Part of a small language model's weights.
Architecture: LayerNorm before each block, rotary positions, biases, untied embeddings, attention and MLP in parallel.
MLP neurons of a small language model. Each row is named by its layer, matrix (down: output weights) and neuron, and shows model dimensions 128-255. Each number is 500 + 25 x the weight over its row's rms, rounded and kept within 0 to 999. Numbers have three digits each.
A block is one neuron, or neurons of one layer that tend to fire together. Before each block is what it responds to, as a language model described it from the Wikipedia text at the highest values.

Auxiliaries has/had/have right after a sentence subject, and sentence-opening pronouns It/this, as in "It is found", "has been"; also mid-word pieces like te-chn-ology and Can-did-ate.
L8.down644:496494497512460529465507506526559521491475511509487476480512525496505513484525452519499469492511502468488496518468518499555472447492451503536515463485522479526523493492491495470517518500436497476491501461525484453510500511461535533456509509493500495465495487502490468486472526542539459536511504500484525488536507483453485534485500478480507536491521540531509498536575500487510481517486

The final piece of a determiner or modifier just before its noun, often in opening definitions: year digits (198-5 American), nationality suffixes (Brazil-ian), a, 's.
L8.down133:498503459471517521481546484495482500530497484500466542510468524501482459516508521481493516513494489494500490493495500484493517525517510509478538491520504488511472532495513485511487479508482511482496504494463484525530519525501516485490510477482552500478509499509486506491509488491475481501498492497521504484447486483510512511504501525525537509488492477502475500532529554473523503471534

Markdown table separator pieces like |---|---|---|--- just after header rows in election, tracklist and roster tables; also em-dash cells, relative which, word endings.
L2.down36:508506551495477459500464532508501483481547531478479500485510490497512513500521479516497502494468484509481532467557502525509497504550552479504526525521532492531476512499454499464470529467489510463482509456466517571506455526482506492481541539490472478499503479496479532479514497514453494496507507477515488509528483476520549471503551547465504488522456534498489522494501461494477554488458
L2.down202:500506536468513476509498481523486494511552490467468496476523491549491533483503488530483502474490533507511516498480491480493462521558557475545491507500511502536483503524491505470459531482502464499516507478503531564472446490529536479462531542532492492490497479498497541469554475502506513522518501482474491502530472517489507494525568506521494534554487540507503514495493467517457545525461
L2.down387:477466503482486463533556512520476513496497477497496479479526450548512497473454510527480522496500501497542519483536467537530520505504488540511528500473504498457530475465523482508531508504517515497495532480512495487444511491482517483480502450504480532490499520528517494530500496520446520527513517540499512491512511519537492536497484506509506491466547546521545506497489503521527496505549
L2.down413:461534499494453464502474464514480474519559489478491521511490528501487449482483461506503483483536485485475486491480440494524479486511509470509486470480509517479496505469510515506472483462490500467514492475497469500474460516506466491458515466503468515508518548497459501525490489486480482497512470484467491492507496503542518509527502505487486478507473553489481524510540489498473492482534

Subject words that refer back to an already-named topic and come just before its verb, mostly sentence-initial It, plus which, he, she and "the film" (It is, which remained).
L9.down105:507512518516493547505545499529491454473501496505480506527504487526506530533503452510500492521484497482503501490497504513544515482502492468471490489477455499508510482546479511466504511430485458523489526524531476471471531502521449514507457474518504529499473526444501495443525506508498487520514503525434474507452528526469524504469469536520514537544512488531451530494544516524503494484511
L9.down116:480472516502475575524499492450495496532497499468512468479492511444464493516515450483543460506548530523496506496477480491542518454500540475484494510469481500517478500483510527525514496569465472558512531532499493505489557509466451454510498514493504489556495521500511461513503484517489505490496546515537429533500486484455474525507480461511527493535503474519557503550495474473513515521520
L9.down128:496507519483513570481496504478507531523515482500528493490580491467522512496536540467495473514464534516487489497492532486503466506488473450481519507549556479542486526506472537500515473457469532533478490538533504518512510505471512542511492480506521479468500474500472492496495449479462499522539506504479492509429523473527476515457482509492480542451514490493510463480523489491510471474497
L9.down185:465548482527464524459538511518493540497496479496464531499517552481509459491506448479463526481469474483513498468508542491498512532527477513443523527502476508454525486555489509501528490519501516511453532495465488495502470504472495442498516506488513508485471469537493516507525446529531483467510455534462559523488506476474533540512493490484517500506497497483496471471500519501460511505511
L9.down246:479512516533516480488522507488498515488460513484479523574530512513541479473544518482531518476531535495534491512472549516467527485487485488495521457498524495521509513491532476496506491534472509538478475488482524517543495501498505516497455504514542528479507526491521484487488535524474475494485537509532488505448463491498476537462495495527485494482519531468498531548496506546509515496526
L9.down310:511475542527516499514520488512484496505466532491534522550524457491457507497524517508490494489518547520511509492463537488522500506472452466508502546543529486493511509477497477488488483515465447511511487522522483507503524479497490579493490512548464552483464492517522485485555507526490461493519528465485489484448495503522480471503527500467524532471512454488538567527483493510495476504483
L9.down327:493466489554464494532536484514531522490496545535492514511484483450547541505496470490514481476529496497506512455499491525502505449487483492495541489554534512507535496508532519466494520513500470499481545517501527533487484503429546487545473482459493489493477537481455482529515522481517467501500504532527440492492502543483549503483484486482494532484514494465527479524488522509504441493521
L9.down335:515510478535481480490521528560491513471563497531490525515476497546488460506548493526470469480512515533485493498454519508497490499462514497529510527499502499468450483494532486568518451527488493513483455487504441491504499535476479526527473490479486519519504484495508499461490490532547482495484468475510483448488484533486485487507496514517470524549471480474483536444478476507519503541491
L9.down349:424477508517497480517488499525462502498492478517529535491492503486518507507513483471506510511500513525549513488481503490505527465522439429547545480532486490531476535463499496505542487487522498450479518492540509542514523503493476503529485522472495478491482499515525475487525497520517505504491526486519498476524474496484517477486487526530489542511551531504531508464486476506512529539541
L9.down368:489487494534459520522527464483503506501471498449489520518490558495541500470512476488478475509535515500500461469521520554474547528532495513505528522534543520528483494504527510515505511511488509485498451489492485498512461464502512470533481501496509549519497504469485504459498481483484468483506501522520523521511511539505534489546518518470524498570499513474494484467463505466461533538510
L9.down474:513501522491519490491523535482504510493487503488512512487514513472545537493509482485504497476479507506493525521481559451518493508498455481542474516509493532464480559517456530509518493535498569519514464543480509508483500532493474528490547520463502479488504479507455490519479501567493490489553504514455478521481514477493492466469449469477535484514456498486451504521490491434522500493518
L9.down666:516500504524519520480492536556514472461490517488529463535524450523511485477504503490498482482492502527535532499496503489510508536520458502493452504514492528523476473465532484479465481521512529479449480509529501468451540541510487506469513548489511489439486493479483509500461511499535512550515479511514494485506515509510516503517488496507502494514512525521490498482521430501491504483502
L9.down700:480532510473530487462526528446530484500495467515448512502490509534542547516461464536506490482525463451552499491437538505518505536490484514504520500523541500445502534510508499522489518519482489514487471514456476510490472576486553488494518458465479538499457516499532473483500509495555490482524484494488484528481503457474477497490475523510553490499487510531496485486519475512495475514528
L9.down704:487504497453524492488474533500531517487517527490516462497493459482502477522496515519517536464531450503508473512486484518461493530469504561512500504478504489490536476456508537496501479509461484522484465530460513481495512502483497527508517500514540519522451481517472546509455544464491493527520491561524479536526465448494508529501474539488520496461515471468467495490550507485521478465488
L9.down714:570477472490507494482467514477465468503501530528498475468495498490513543496483475506508510483499444523457477491535507519489453488498480522486520503489516538480531535500496517526509464476505495493528472485513554558535483485500557518512466442504457478464549460517503512517464520474504497480463495520498504488509469497526469461470488496510474501501550504514500452548486526520460551522511
L9.down773:474484507490569488497524502499526523497564436516478504513467504461495492485471516531496457513519494466522539510478544463511471491534484494490524478559484502452479535542481521473472512490508528462503522530481500506491513519482513537472488480463473547497494515540548500500545448521536514488524481484518517515468490469507551486528511505523505488501528475524490516524483510474531498435515

Last piece of a year, adjective or the article a inside a descriptive noun phrase awaiting its head noun, e.g. "is a 1985 American", "a Palestinian football manager", "a conscientious and".
L9.down37:477486505488540514483500517515581494515492427491448511540465522498518504493502464467502490495506496494500497502531487556481548517538495510511550508491461519511514497500518524471506487470499499446518481508495484523517522501492500515477503518453500496469515526498507481528481484545477504500487515502463504493512474482442562485489479482515462464535483479470489548473520526482571523501501
L9.down87:464490463532551484496486515490506541465484432512524487508544493528551496476494493522436472496411502495512493490471523489499507478499536507515522481515512518481480477473507495486466463555531519486501483503545502493506492530470490485503536503435502490485476540548503507494532514503480456514476519501508507499498546532463503521509480555525504503496508475526493511535531451486525460509489
L9.down252:493500514510484489488512513500475515498483512503539489538497504484480493488482512501515451507476513547554506509549496557519502497529496490472491505482475491484522574523484493503506444512533522512481494513512504507483512535503511496511471501541513549460496460535482497569500473505487478464535528490525499500486443474478521496561494492493530523516472529473474511499497456481513496493520
L9.down351:492503431551502480511540513507484499521494530474557489508480491496501505546525510504486488502498468519471446487442519496488458503505519495459491485553516501445517528532476494469513524511472534503546501490503491526536517480550531525511457506497516514515523515515487483473470526443507524547513487495501497477506510519482518482540501493517478502470491492510501482481516479476494486527507
L9.down354:551510538479452486473521543484495550483518473500481508517470491565515554449493492462462538494502472491503532502561515491485519537497480469501547534505499472569480512482504482497505505510477509498455503486509538491498504540468521526484477494499527511493445521512469469491489509515512506500496460525468499528493459516522521517528490509512493499489534500511487525535499547494527518479485
L9.down449:503528489467512472495513475518527539501500463525516483454484530487463501525506500506474515538481532540494500482473475523501490526512516529530488517503475489505473505489475536487480479503495513522480532515499514479488498507478490469466538499488507465473485511509539513510478511489488487483520529480516519542498517523540512498486478519486493501505502452518513538554519480521499572438500
L9.down590:467505492538518454464503498501505509545462543500529510511529498473506516534490505424489517537495523485515491487485474493476508508490456495520526542530509468470479517435546494522505466517508483499490501475503478514513500545520506503520519430492480509494495515531547440464550478519466469508456502523509502477478543527470487510534484504516504472502485512481479480474506506542506459498481
L9.down605:517499536518491520534501500496532519471512486511472505501498472504453459495508482542525482493450495435475529458439521481515471504535476492484520537512514508467512479521485519503521511523494485501476503481535490463469487494504440488512467537493511490504512464479499563483525544535492531518527505482495510513497447481495487469510504534453508549567520473496476488513524518498498465514499
L9.down622:446496481479476517462516490492493501533476453501488503449481510499496494500442485509461510494457486490513507471496487527484497484538517510501505494491449485503490514470487487495501503541516494538484496514518481485514525536486488496508542560500470523507470460509487509526547448488472489490548535507517495528524527494468517526517491509472495526492518478507514473505553489490520506498447
L9.down641:471554543489510518525484478510476471497506502518471546490495513475507496473508497517473502506496446468497484485539529454456555467558478507500466491500529493491523496500503495508511454536507500511528458501487525520497498516471512483506472475480485516465520497537525483505507472531539444492510517509509541458525526519532472475489520513465481535507475529507511524481507483525500505512521
L9.down741:478484470490494502488518467464512486511455493510495514504511529476494477472492412491484465514452497508508507511502497489500473519535511484482504520514509473535472545500506516493504523542486490460471490495505485500533495524511473552519518468483473519501476493491498517482471488508513452514453514534501520490512470475479506489491498497479501504502508474450461490475514473572516508493429
L9.down764:475498456528490515520507465543460581498514492485495491462495498513524514501492537516447487493541535533483471499518493511495533517481522508498513473566502504471513517480471535479472484498505487563493513543470495513508460538512537474504465515483487511504509544556504512500511506440516502488491534501537478492577537468498476479520528522478483501513485474478487498476507523497511503480478
L9.down887:505526513519528524485517516474518494501488530526513494515510509520559486505477510559505479523470472482545527504457501531522490461495474505523518483470527459495502504519537515494481541470500521458463539498512488506541465504474498548459482524522499487460493468510480502452503510447508479536506471514478497519477557538468509487463504479474486496460500508514498507466511509499518479456451
L9.down941:484475482502515462463506472489548468466498491547537561482493528493506508500508574504506460533475526511476537471536476491475479505481527481503500532500499524520464481464521473510550518521509486474481504504488510479524471497506469530526540485531516511530494502476540457507447489511521551535498536523495425510513534483536540510548514499516512472492495488465519459512497497514575495478495
L9.down1007:520486475483468494486506455447559497444475519527497557511483495511468496497523542533576496533480519499496516500517502500482484533511488509539505499513548477485499502516498483491542476523453471486558493479483460444504520498469469529525470482459476490513482500505524535471489530521535505520497468527511442512522524485548484473512480518481463506473498498527489509425551510522512494517493
L9.down1022:487521500494517511542531464478479513549551500491512498492511581541449546466482481440493506537498510499542521532498509534469517471514496473524524503526499488569512517508519503485469493533534483494476465504501511499444502539497510507505541472504506471462535479475528444481523444483519440512460502536489474516522533486507511526494481521508514434515494492507483511457492509482469484489516

The articles and numerals a and one, mostly after is/as/in, as in "is a suburb", "one of 12 players", "one evening"; also a few fragments such as "divid".
L2.down59:491496533527517492485506528512485503499512503503469524477533535505493493517486481511462465500494496506521554495468542477537504500531492471475506514508530496487534482480470488502462493494502503506503470462520518457490484498484468494462460515559517470496469491474525544442513492505473504502507475453535501490503506463578490485494517539538481497515481517506508507510487463552508502515534
L2.down921:517510508513510526467480520506488518509486455452502552525526482472494486530479460507472534502491491524540500467520554491507507497504483588486508479520515486527485468519517488505511482500513545505526505514521511478507494511511482510520486490444556476487510498496535507473535458455532478537515495476485507481492514531530481524486514436500444461503507480479536537510494536511470537483477
L2.down944:519508504479497487515490521470536515555504500479548508496487474460483473501478488493520539471504502531466499475516497495510481503485458542484511482519451489538491492490520499533532470475520529507488513509521498518488462494480494503540486499436499483508490502499515482478501491479516461512528486501495475477459494519490486491474476443423514481474539461452479505536459477482504537468481
L2.down1018:525489540528579514508514534492489532537516545472512486497527509540482500536532525530523494501543522529547574483511532487494470515493479509496463514484512490498522495517520492524512488502494540515471528533542554476506523469516525509464495517517491533490496512499524510486535502493521519508515507541523523531499496514499531501514514551516488509518522469532500458475513522513468498521488